Weights of a small GPT-style language model, trained from scratch on English Wikipedia.
Size: MLP 1216 GeGLU, vocabulary 6005.
MLP neurons of a small language model. Each row is named by its layer, matrix (gate and up: input weights) and neuron, and shows model dimensions 181-244. Each number is 50 + 12 x the weight over its row's rms, rounded and kept within 0 to 99. A neuron's up and down rows have the sign that makes its largest values positive.
A block is one neuron, or neurons of one layer that tend to fire together. After each block is what it responds to, as a language model described it from the Wikipedia text at the highest values.

L4.gate69:37 46 59 41 61 59 45 37 57 49 48 38 63 49 63 41 36 37 39 59 67 60 51 61 47 42 40 64 50 30 46 64 59 52 52 39 59 47 70 51 56 52 51 56 73 47 63 40 40 57 49 65 52 52 53 73 49 47 58 59 57 19 35 37
L4.up69:53 56 50 56 63 54 54 73 38 56 47 61 59 30 41 45 48 51 44 61 62 32 42 46 63 46 70 53 46 40 53 48 64 59 51 32 33 39 35 50 48 58 49 37 54 47 44 50 59 36 41 43 23 50 55 55 44 46 32 62 51 49 52 33
Capital R/D word starts. Capital R or D as the first piece of a split word, often in names, acronyms or table cells, such as Rugby, Ralph, RIBA, Dave, Destroyer.

L10.gate134:64 47 39 27 42 54 59 57 63 31 46 52 71 69 54 28 29 50 47 48 65 60 55 63 56 43 58 53 55 32 57 43 44 50 44 48 45 16 29 48 37 55 56 42 44 50 47 44 30 34 42 56 55 48 24 67 68 45 57 35 63 67 40 40
L10.up134:61 38 51 28 48 31 54 63 51 45 41 42 35 55 53 53 54 48 52 29 33 38 55 64 31 53 65 83 43 63 51 76 65 45 63 51 66 46 49 40 47 72 47 52 35 49 54 22 29 54 39 66 35 47 45 50 57 47 56 63 61 60 54 47
L10.gate425:52 70 47 44 48 56 35 36 28 47 50 58 48 40 60 34 44 44 60 48 72 48 37 43 35 43 62 60 56 54 46 31 32 66 40 51 29 39 36 47 50 53 53 66 54 58 44 53 38 63 30 61 71 51 21 52 36 57 41 46 71 56 73 44
L10.up425:42 44 44 31 34 53 38 39 60 36 56 34 57 48 45 38 27 46 56 54 30 60 38 51 47 36 70 62 58 65 54 60 82 58 65 58 38 60 50 73 42 62 31 46 67 68 40 53 51 38 26 66 40 46 45 38 56 33 58 47 55 41 68 28
L10.gate684:51 69 42 66 39 49 54 52 20 36 52 41 62 17 57 41 63 62 58 38 43 51 73 48 47 47 62 59 64 48 59 60 79 63 47 48 38 52 36 52 35 51 48 54 58 54 60 45 54 39 61 67 61 42 49 39 68 56 25 35 57 34 54 44
L10.up684:31 58 67 53 72 38 56 50 52 64 31 49 36 53 58 47 32 39 42 46 42 58 35 66 29 51 51 52 54 41 50 63 49 47 71 49 73 43 37 71 69 56 53 43 42 35 53 50 44 71 49 45 34 56 35 55 42 45 38 50 45 37 47 55
L10.gate1164:43 41 58 49 56 45 59 71 45 40 58 51 43 59 61 69 33 61 51 25 30 58 50 43 69 45 87 59 39 78 58 51 57 62 41 52 39 49 78 44 28 57 38 46 45 38 58 71 38 62 57 60 43 46 69 34 53 77 58 64 71 45 17 36
L10.up1164:44 17 44 38 59 58 52 66 69 59 35 48 59 57 44 47 32 58 53 69 37 50 57 34 35 45 56 42 55 60 55 26 62 48 55 35 56 44 60 78 46 55 55 43 72 52 53 76 45 50 36 44 58 43 41 36 43 66 50 49 52 69 62 53
Capital R word-starts. Word-initial pieces, mostly a capital R, opening a word inside a proper name or title, as in Walnut Ridge, Ohio Railroad, Rural District.

L4.gate161:53 47 34 64 53 39 46 56 37 51 35 53 47 70 71 51 49 40 56 37 59 40 49 50 45 45 68 37 52 33 46 50 74 49 40 42 48 44 57 32 50 45 51 35 51 53 47 38 52 47 60 54 51 74 58 27 52 48 30 66 43 15 32 29
L4.up161:57 40 36 36 43 43 48 46 48 33 62 29 78 33 52 33 61 73 59 37 58 53 63 36 37 41 55 52 50 62 77 47 44 46 35 60 45 44 31 34 33 46 35 70 40 44 59 53 60 58 34 76 68 56 51 39 56 32 48 43 46 50 52 64
Relative and clause-opening words. Words that open a new clause, mostly relative or complement that, which, who, whom, after a comma or noun, plus sentence-initial There and "wh" in Meanwhile.

L9.gate54:44 48 40 67 40 45 53 58 43 47 58 43 57 59 36 55 43 56 45 48 42 33 64 62 27 47 40 19 60 64 43 52 51 76 36 38 69 61 65 35 46 37 45 62 54 64 60 35 61 35 64 57 54 37 51 50 51 39 34 31 54 30 48 61
L9.up54:53 51 48 59 54 42 53 67 59 65 44 52 63 64 54 48 62 44 41 31 63 55 66 53 42 65 47 55 57 58 46 45 64 52 36 49 45 39 44 48 45 56 39 51 68 38 52 53 57 48 65 54 50 55 56 66 56 58 36 38 31 49 32 41
L9.gate99:47 58 49 53 40 42 80 69 47 52 50 68 48 46 61 67 57 76 68 59 61 64 46 28 55 42 52 40 38 49 65 41 45 55 30 47 57 39 34 58 42 44 46 58 56 49 70 21 60 46 70 56 50 35 34 24 60 51 36 48 48 39 55 59
L9.up99:59 59 45 73 45 67 56 50 30 31 60 35 56 40 56 30 46 54 44 47 50 50 63 31 64 57 39 43 22 26 49 41 45 50 42 52 50 50 49 58 59 42 35 53 25 53 66 52 47 44 49 49 64 38 43 56 41 58 35 44 31 66 47 59
L9.gate149:51 25 50 38 59 51 49 53 31 61 54 70 61 51 66 50 52 60 65 57 66 52 42 55 45 48 29 51 34 41 68 46 42 36 55 49 04 45 58 66 38 65 37 58 45 32 38 55 55 53 66 45 33 40 74 59 48 44 54 56 35 42 36 55
L9.up149:38 48 46 55 57 60 46 37 65 60 48 62 53 25 67 71 57 30 39 17 60 50 69 57 62 42 50 50 61 46 38 56 47 65 56 54 44 17 63 62 57 43 51 45 40 40 59 77 43 45 61 44 24 44 55 36 57 31 55 41 51 37 44 52
L9.gate183:54 68 35 67 65 34 63 45 37 35 54 49 60 57 76 62 48 43 50 45 59 44 38 22 39 36 60 51 19 46 74 35 26 52 47 29 36 64 56 48 35 79 47 46 39 36 31 59 62 42 45 42 40 51 63 27 43 27 36 47 51 37 49 44
L9.up183:47 65 49 78 60 78 52 36 59 55 54 49 52 58 60 58 64 47 43 54 55 42 59 36 40 48 58 72 42 39 59 27 57 46 36 50 36 42 55 48 42 62 53 28 62 60 38 64 52 39 52 64 42 47 21 63 32 49 51 28 45 34 55 46
L9.gate211:58 60 55 51 52 33 58 42 51 35 77 44 67 53 40 56 42 56 45 53 57 55 61 48 60 57 22 42 68 80 41 67 48 60 44 40 48 53 36 57 45 23 29 34 60 52 36 29 36 44 60 46 27 51 27 36 57 58 43 33 58 30 56 37
L9.up211:67 45 42 69 21 26 45 70 35 40 46 58 32 62 64 54 55 46 44 61 73 48 59 45 48 74 53 46 50 60 50 44 40 51 38 46 28 60 62 45 27 49 26 63 42 23 39 55 20 47 52 40 60 51 56 44 57 44 57 61 48 49 23 42
L9.gate345:40 60 40 60 41 26 58 59 52 48 44 45 71 32 47 56 53 40 59 56 70 58 64 25 26 45 56 46 48 51 39 43 64 68 54 27 61 26 34 46 65 65 56 38 54 54 64 67 55 45 40 73 34 38 49 38 26 27 69 59 66 45 42 69
L9.up345:53 39 58 56 41 41 53 59 43 47 28 65 68 31 56 55 53 18 52 63 69 63 68 45 41 49 52 49 48 53 46 62 39 60 75 55 47 57 62 38 53 57 39 54 49 46 58 47 43 30 50 59 46 40 46 48 52 46 37 64 50 49 51 58
L9.gate371:70 45 39 39 40 45 57 65 49 35 73 72 62 33 64 38 53 63 60 54 59 45 55 57 50 46 72 44 50 41 55 64 39 58 61 63 21 31 68 41 67 72 37 29 45 49 40 47 49 41 48 54 45 37 50 56 42 40 31 69 44 52 32 51
L9.up371:64 43 31 54 39 34 46 31 23 29 43 51 34 45 62 48 48 35 51 47 52 40 34 66 36 71 49 86 64 41 66 33 51 57 56 41 49 48 82 36 53 54 54 36 46 47 39 49 36 70 59 72 26 65 61 49 62 62 42 53 36 49 63 33
L9.gate475:48 54 60 66 48 61 47 37 44 33 38 24 59 35 39 60 53 53 41 41 40 46 75 58 42 57 58 41 52 69 51 52 32 54 53 48 50 36 41 46 37 39 53 59 43 37 64 35 65 71 59 44 52 58 48 51 51 63 42 31 55 55 71 46
L9.up475:56 35 45 53 30 72 41 44 47 42 39 82 53 58 55 14 57 54 48 40 56 44 53 55 68 15 63 47 60 57 36 41 44 72 35 51 27 51 39 42 45 49 56 32 21 49 45 43 48 41 58 46 54 43 48 47 38 56 61 51 46 59 59 49
L9.gate829:43 50 61 38 44 68 29 52 55 71 53 46 69 50 76 33 46 28 52 58 74 57 75 51 43 40 43 42 38 50 57 39 35 58 63 44 51 58 49 65 58 67 69 51 51 50 56 46 64 42 34 59 62 51 49 68 32 49 48 57 37 59 33 46
L9.up829:50 57 59 48 66 59 37 61 50 51 57 27 63 31 56 57 61 56 78 43 46 29 57 36 77 67 69 57 31 53 50 54 56 71 42 60 55 54 58 67 40 54 43 41 61 59 50 67 44 48 44 70 63 51 83 43 51 62 51 29 59 74 58 44
L9.gate862:47 74 32 49 70 59 60 34 62 23 37 47 64 52 41 52 49 34 54 24 53 58 71 44 51 48 52 39 44 46 48 54 37 63 50 48 25 36 58 69 30 60 43 35 43 38 61 53 55 46 57 65 51 32 34 57 63 65 53 58 43 53 43 42
L9.up862:55 42 42 43 48 45 51 48 34 37 58 55 48 57 62 48 43 49 60 45 56 60 70 41 40 57 32 37 55 48 32 50 55 45 41 58 54 42 49 53 49 51 55 55 70 30 43 28 61 63 65 55 35 41 40 20 63 33 49 49 30 79 29 45
L9.gate885:47 41 43 46 45 46 48 64 55 36 57 58 64 28 43 55 63 65 39 31 54 40 60 39 30 47 59 57 50 47 23 43 49 67 36 45 45 40 50 63 58 47 69 45 51 47 81 46 47 40 49 60 59 28 45 43 55 29 41 46 31 51 58 60
L9.up885:48 50 46 56 67 63 58 43 53 62 56 29 53 41 46 34 55 48 43 54 45 26 61 51 52 29 60 53 54 39 39 35 48 56 34 55 46 53 50 58 33 47 39 60 42 37 48 44 49 49 71 53 63 45 61 56 52 51 58 48 37 62 55 51
L9.gate975:42 64 26 78 52 67 48 62 33 59 67 39 60 61 39 30 51 63 38 74 50 65 57 35 57 49 29 36 39 69 38 51 43 55 32 49 53 57 43 78 46 45 43 42 62 38 66 44 57 46 51 52 36 33 45 43 21 42 34 56 34 62 39 47
L9.up975:61 40 55 59 44 87 48 48 52 37 50 44 38 52 26 45 53 40 59 62 35 33 20 44 35 51 52 47 67 53 59 54 46 70 25 47 46 44 48 65 34 42 33 42 54 47 55 59 42 44 70 34 32 37 45 52 43 47 32 59 35 68 55 53
L9.gate1017:45 41 61 55 60 40 34 49 57 47 44 61 72 66 43 64 39 40 37 42 58 54 42 42 47 70 37 40 60 63 52 50 60 55 26 38 53 53 37 43 43 28 26 52 42 53 59 49 53 66 49 44 19 57 42 51 34 41 32 37 27 35 51 41
L9.up1017:69 39 59 54 23 74 40 66 60 45 44 47 56 50 63 48 57 41 55 44 59 61 39 34 53 42 40 46 15 44 58 55 57 37 49 35 47 57 34 56 60 66 42 43 44 42 48 53 48 55 45 58 50 38 52 48 41 81 38 44 45 58 45 61
L9.gate1116:63 44 56 31 41 70 61 50 57 53 55 75 52 42 60 36 50 65 31 38 59 47 33 62 37 37 38 35 40 68 53 40 47 33 28 42 38 73 65 47 47 53 55 52 60 42 41 47 81 39 80 49 35 51 31 48 47 37 45 53 59 54 42 49
L9.up1116:31 66 25 37 72 48 51 56 54 58 49 65 49 61 46 51 25 41 62 61 56 49 38 52 65 38 53 76 53 51 38 40 30 51 49 38 48 64 58 49 36 65 34 59 54 50 50 46 33 38 38 52 47 33 59 33 48 21 44 70 58 53 44 67
L9.gate1188:42 48 39 54 58 43 69 61 53 35 51 44 65 33 42 43 32 56 69 56 62 41 64 39 46 37 59 55 51 62 33 39 50 41 35 52 31 56 59 50 44 43 46 38 42 53 53 48 50 38 34 65 30 46 52 32 49 49 58 45 44 67 37 50
L9.up1188:65 38 30 37 31 66 59 49 69 37 51 58 32 60 55 41 59 48 53 57 56 58 06 36 45 39 53 49 34 43 54 43 40 46 63 52 49 64 20 36 51 54 59 32 60 48 63 26 54 41 47 29 22 40 60 46 65 50 63 43 54 42 61 37
L9.gate1202:50 48 47 47 58 67 51 49 59 59 62 75 49 43 47 28 54 59 56 60 55 40 56 31 42 55 51 46 51 40 76 50 54 44 51 40 64 67 60 38 57 47 66 30 56 69 31 63 45 33 64 45 49 53 58 49 54 56 39 55 55 52 47 41
L9.up1202:31 55 40 37 77 40 44 51 50 45 70 40 62 61 35 53 37 36 41 31 41 36 59 23 33 46 62 24 55 38 89 59 51 38 51 39 39 51 55 42 44 48 42 31 31 20 60 63 67 47 36 41 54 63 58 23 65 57 61 51 49 60 69 45
Clause-introducing subordinators. Words that open a subordinate or complement clause, often sentence-initial or after a comma, such as that, after, when, if, because.

L10.gate166:40 31 38 39 53 22 42 50 51 33 63 52 52 47 63 49 61 67 23 57 47 61 58 47 49 66 49 52 37 50 60 46 65 43 34 47 28 52 66 55 47 36 65 58 14 40 41 64 54 41 56 44 52 41 56 54 66 43 63 31 41 42 44 61
L10.up166:62 32 67 35 41 57 47 53 31 34 49 35 39 48 44 49 30 54 47 57 49 21 71 73 54 61 25 34 49 46 28 33 41 40 34 56 44 69 49 54 42 45 57 32 59 49 46 43 41 50 51 58 54 27 54 64 83 64 43 60 68 67 50 58
L10.gate219:46 63 54 39 71 44 64 43 65 56 52 59 55 38 46 47 55 55 43 41 52 71 45 60 37 56 52 51 17 53 52 49 56 38 39 38 68 60 59 75 42 60 48 48 44 30 56 47 57 67 39 44 70 53 56 36 38 58 47 36 56 42 67 76
L10.up219:38 59 62 23 50 27 49 61 66 41 59 55 41 53 43 45 54 58 61 59 65 45 43 70 50 67 45 54 25 48 67 55 70 46 63 50 68 65 47 60 38 42 44 36 63 55 37 35 44 49 47 31 42 46 53 49 54 45 32 47 58 47 39 43
L10.gate449:43 68 51 38 57 49 39 62 46 45 41 64 60 43 65 56 66 44 50 60 54 44 53 72 47 56 65 50 45 55 45 52 27 60 32 29 59 38 64 41 48 54 42 37 53 50 40 61 71 52 58 34 62 55 48 32 46 57 49 42 40 53 37 49
L10.up449:45 22 44 48 77 60 44 38 48 68 30 45 43 62 45 47 64 59 57 55 36 59 55 46 21 62 70 48 51 42 54 84 50 49 29 50 25 60 55 45 52 56 57 47 32 43 52 65 43 40 45 29 44 46 72 42 51 62 47 64 61 56 68 60
L10.gate722:61 71 50 61 54 58 72 38 33 30 59 51 51 36 62 32 42 52 56 60 38 30 52 46 48 49 58 41 64 63 56 63 47 57 36 38 49 45 77 54 63 66 71 48 64 38 41 37 53 53 47 48 44 60 55 49 54 30 35 37 33 41 57 42
L10.up722:61 47 60 25 58 81 43 51 24 45 50 31 35 39 38 50 47 50 65 50 48 48 36 67 42 62 78 32 55 38 40 56 63 65 40 50 49 67 51 60 44 47 56 46 57 67 42 21 31 45 42 49 54 52 33 52 66 70 38 57 58 50 37 49
Reported-speech complementizer "that". Mainly "that" opening a clause after reporting or belief verbs (argued that, stating that, informed that); weaker on years after "In", "that year", and "ch" in chairman.

L9.gate45:46 65 26 34 58 41 44 50 39 45 63 65 41 35 42 36 46 66 40 51 45 58 48 31 70 37 44 47 55 49 58 47 53 52 22 45 30 58 50 41 61 52 68 38 53 54 70 59 69 32 35 63 52 40 47 30 48 55 77 59 38 33 44 44
L9.up45:60 53 39 34 55 42 39 51 47 52 61 47 67 46 45 42 30 30 52 68 46 44 63 44 49 61 39 45 55 72 47 38 59 60 52 60 57 48 46 40 29 61 59 47 58 46 49 34 64 50 36 53 47 58 65 56 50 41 49 50 59 59 54 53
L9.gate164:41 34 33 62 65 47 64 46 55 37 58 49 61 29 63 59 40 54 24 75 52 44 72 52 39 50 60 43 55 49 36 36 52 46 39 52 62 47 76 46 42 53 38 62 61 59 42 50 60 51 59 65 44 60 46 39 43 50 55 62 29 43 38 35
L9.up164:52 76 34 51 69 34 54 64 66 29 56 61 47 57 52 55 68 63 50 44 36 54 52 52 46 46 59 26 35 43 42 52 54 49 45 50 47 37 46 49 60 41 52 51 36 44 46 33 49 40 49 41 49 38 58 19 59 53 55 44 68 46 47 57
L9.gate205:63 59 57 53 74 34 54 54 60 56 59 57 67 41 63 63 33 33 40 52 48 56 51 53 56 54 70 27 53 48 69 41 24 67 80 32 54 43 59 65 46 55 28 42 40 51 61 48 60 33 47 44 24 50 51 39 25 39 44 26 55 54 53 58
L9.up205:55 64 48 49 34 43 54 51 56 50 46 70 61 58 58 56 54 40 45 50 49 51 45 70 44 61 54 28 35 23 61 64 47 44 68 54 51 30 46 59 63 66 50 83 39 49 51 56 48 52 68 65 58 44 34 55 51 60 49 40 73 52 58 47
L9.gate214:37 27 44 64 62 46 59 70 44 60 38 37 55 33 60 44 74 57 49 81 50 40 42 36 46 46 58 60 33 82 58 45 46 67 55 42 55 55 54 46 45 66 43 54 45 48 42 49 72 21 51 65 59 27 68 46 58 52 52 38 42 66 46 41
L9.up214:57 56 46 33 32 62 67 56 47 42 51 30 53 47 45 37 59 73 38 52 61 49 50 51 36 40 45 55 54 34 49 47 45 65 47 70 33 62 66 30 42 41 46 54 44 44 58 51 60 46 56 43 62 36 44 54 62 42 47 44 50 35 36 35
L9.gate286:42 59 47 54 36 57 35 65 67 62 71 65 47 62 50 47 48 58 38 66 62 57 55 72 52 50 62 33 51 79 47 49 69 51 44 47 72 51 56 42 48 66 66 44 61 66 46 68 65 44 59 55 37 40 34 40 37 53 55 47 57 46 44 40
L9.up286:49 60 54 53 42 66 41 77 48 63 45 66 44 50 34 36 68 55 39 64 54 46 64 41 53 49 53 52 35 54 56 68 44 37 54 44 52 40 51 41 41 53 44 46 64 48 43 55 47 57 68 61 54 46 39 48 54 52 17 51 45 71 26 43
L9.gate325:34 77 53 58 59 44 55 70 53 43 68 53 57 47 53 40 19 58 39 42 39 49 54 54 44 40 63 50 68 44 50 49 54 71 63 45 42 47 60 47 62 41 63 73 69 66 55 52 44 51 47 32 32 41 40 66 60 29 52 69 42 31 48 31
L9.up325:44 12 35 45 39 39 57 64 40 46 48 53 68 58 47 44 64 52 48 49 31 41 51 39 71 66 35 50 51 39 53 69 52 72 47 56 62 48 45 68 60 60 48 51 83 50 57 34 46 43 43 44 49 47 40 49 38 53 52 40 53 41 54 57
L9.gate402:53 53 55 56 47 58 54 67 11 72 46 48 34 51 76 52 39 64 67 68 41 41 55 72 46 57 58 50 49 46 62 34 48 65 58 37 35 48 62 71 64 39 66 46 63 44 65 37 47 32 66 42 56 50 46 41 43 55 38 50 57 51 70 53
L9.up402:62 44 56 45 38 39 57 41 59 34 31 33 43 54 55 59 50 29 58 59 51 54 49 61 64 42 30 48 49 70 58 34 60 56 38 39 47 43 63 54 40 42 59 26 58 48 45 40 45 42 46 49 62 56 44 48 36 44 23 45 21 49 35 33
L9.gate654:62 57 70 65 41 58 24 72 52 27 69 56 64 44 48 43 65 38 56 59 68 54 65 46 26 45 64 39 56 50 78 51 30 41 54 49 41 46 69 35 57 43 67 50 36 39 40 43 33 61 50 57 55 39 53 30 43 45 69 63 60 41 57 62
L9.up654:72 53 34 62 79 62 42 55 63 65 37 44 63 70 26 34 37 35 58 71 39 63 57 44 54 45 29 50 65 49 57 68 55 46 52 48 43 64 51 60 40 31 41 31 67 47 41 48 40 41 49 37 63 41 42 74 43 58 55 43 29 47 28 36
L9.gate864:53 62 41 69 33 43 64 58 52 37 54 23 56 62 50 59 51 60 55 62 62 36 57 41 41 35 54 55 51 48 44 61 47 42 61 54 46 63 76 41 48 47 37 56 66 35 63 65 50 46 51 66 39 49 56 45 68 54 47 45 48 48 32 54
L9.up864:43 71 70 54 49 45 54 88 63 56 72 53 36 72 69 46 51 56 68 55 66 43 64 46 45 34 53 49 26 53 54 56 60 49 52 55 42 41 59 47 46 60 49 68 70 36 57 39 34 51 43 79 34 47 70 44 80 38 28 48 63 52 51 43
L9.gate1002:60 46 34 23 39 61 33 81 33 31 31 67 50 43 67 65 45 52 66 59 42 59 41 54 39 51 63 46 47 35 47 44 53 55 42 47 58 63 47 48 25 44 55 45 64 59 37 44 25 29 67 67 27 61 28 49 35 57 66 48 23 57 40 48
L9.up1002:43 50 64 55 73 60 41 59 32 50 42 54 43 47 41 36 61 61 56 37 40 53 68 33 56 55 40 50 47 25 59 50 36 49 63 53 52 40 54 58 54 32 57 48 40 52 49 34 60 62 71 63 44 55 46 52 45 37 45 41 26 44 38 61
L9.gate1019:49 66 40 70 56 43 65 66 43 53 40 44 52 38 62 39 45 44 57 45 36 36 63 65 66 50 76 70 62 49 57 39 68 42 62 47 43 60 56 45 57 80 45 44 53 47 55 40 57 68 53 58 61 42 58 34 60 58 64 64 45 50 36 48
L9.up1019:57 59 66 69 68 59 55 66 47 60 53 54 66 60 47 55 35 50 55 56 26 49 43 65 29 68 59 68 86 51 48 28 54 53 63 54 49 55 40 30 35 55 75 58 64 79 57 50 56 43 55 39 53 65 39 53 64 63 51 45 47 43 47 36
L9.gate1039:37 40 51 48 45 48 43 54 28 50 58 70 73 57 29 30 56 45 48 79 40 50 55 40 61 34 29 63 37 32 40 38 57 65 43 47 57 24 50 31 63 35 49 43 64 57 52 56 18 37 40 71 56 49 67 41 64 35 49 49 49 70 61 57
L9.up1039:39 62 64 50 78 42 53 54 32 57 53 69 43 60 57 58 44 57 41 67 36 46 50 48 74 42 68 56 55 50 43 43 41 27 33 38 57 43 43 49 29 40 79 46 49 52 54 46 58 53 33 45 43 66 35 41 44 57 62 58 49 43 54 43
L9.gate1069:55 40 47 51 42 70 27 49 57 44 29 59 56 52 60 40 74 73 41 33 42 47 54 56 58 37 56 54 60 41 49 56 46 44 63 38 42 60 91 57 40 33 62 42 37 51 45 53 57 36 46 67 37 24 45 54 55 75 49 44 56 63 33 36
L9.up1069:56 44 38 80 64 44 63 57 85 60 38 45 53 61 68 51 52 43 43 49 37 55 72 58 53 37 66 43 59 46 60 38 57 51 41 54 38 28 66 60 39 57 65 63 40 55 63 44 60 46 37 55 66 66 47 36 45 29 40 50 60 56 28 47
L9.gate1098:44 60 41 37 49 25 43 55 45 50 35 44 54 15 38 58 31 25 53 51 62 41 45 65 51 39 86 57 35 50 61 59 45 63 45 45 57 43 65 47 41 69 65 29 48 51 52 26 62 74 63 55 53 46 57 40 45 28 42 55 34 38 57 43
L9.up1098:65 63 42 53 59 61 49 63 58 39 67 53 21 51 31 60 60 45 83 41 54 67 38 72 69 67 67 62 46 35 45 51 57 42 53 55 60 33 45 55 81 56 45 25 66 34 66 32 52 52 30 53 42 47 55 49 54 68 51 63 54 50 46 48
L9.gate1125:44 43 43 52 62 57 39 62 60 77 52 55 80 46 63 50 56 56 59 43 41 56 39 50 56 55 47 49 64 59 39 61 60 51 40 57 48 51 67 33 59 47 58 37 63 34 32 62 46 29 25 64 57 48 40 50 44 47 49 39 49 41 52 53
L9.up1125:67 34 46 56 57 55 39 40 50 66 54 35 60 27 53 49 56 30 61 61 40 65 55 54 54 43 61 53 34 50 42 33 47 60 46 40 74 74 45 36 70 55 73 42 49 24 65 43 38 44 68 63 50 36 39 36 60 57 31 73 42 59 60 43
L9.gate1164:38 35 41 50 65 43 73 65 50 71 47 61 60 49 27 65 39 70 56 55 46 37 43 42 57 59 64 49 47 64 53 59 70 44 58 52 50 38 53 53 51 59 31 39 57 46 47 34 41 32 73 68 57 50 41 43 52 52 66 44 40 46 38 66
L9.up1164:34 72 59 49 62 74 40 60 35 40 46 58 27 35 57 34 70 64 44 61 52 44 39 58 63 35 67 54 48 51 34 46 64 61 38 48 69 43 32 47 68 45 63 38 30 45 32 57 48 43 43 19 55 61 44 52 70 43 59 63 64 38 45 54
Initial capital R. A word's first letter token, mostly capital R, often starting a line or name, as in Rochdale, Robert, Raith, RBI.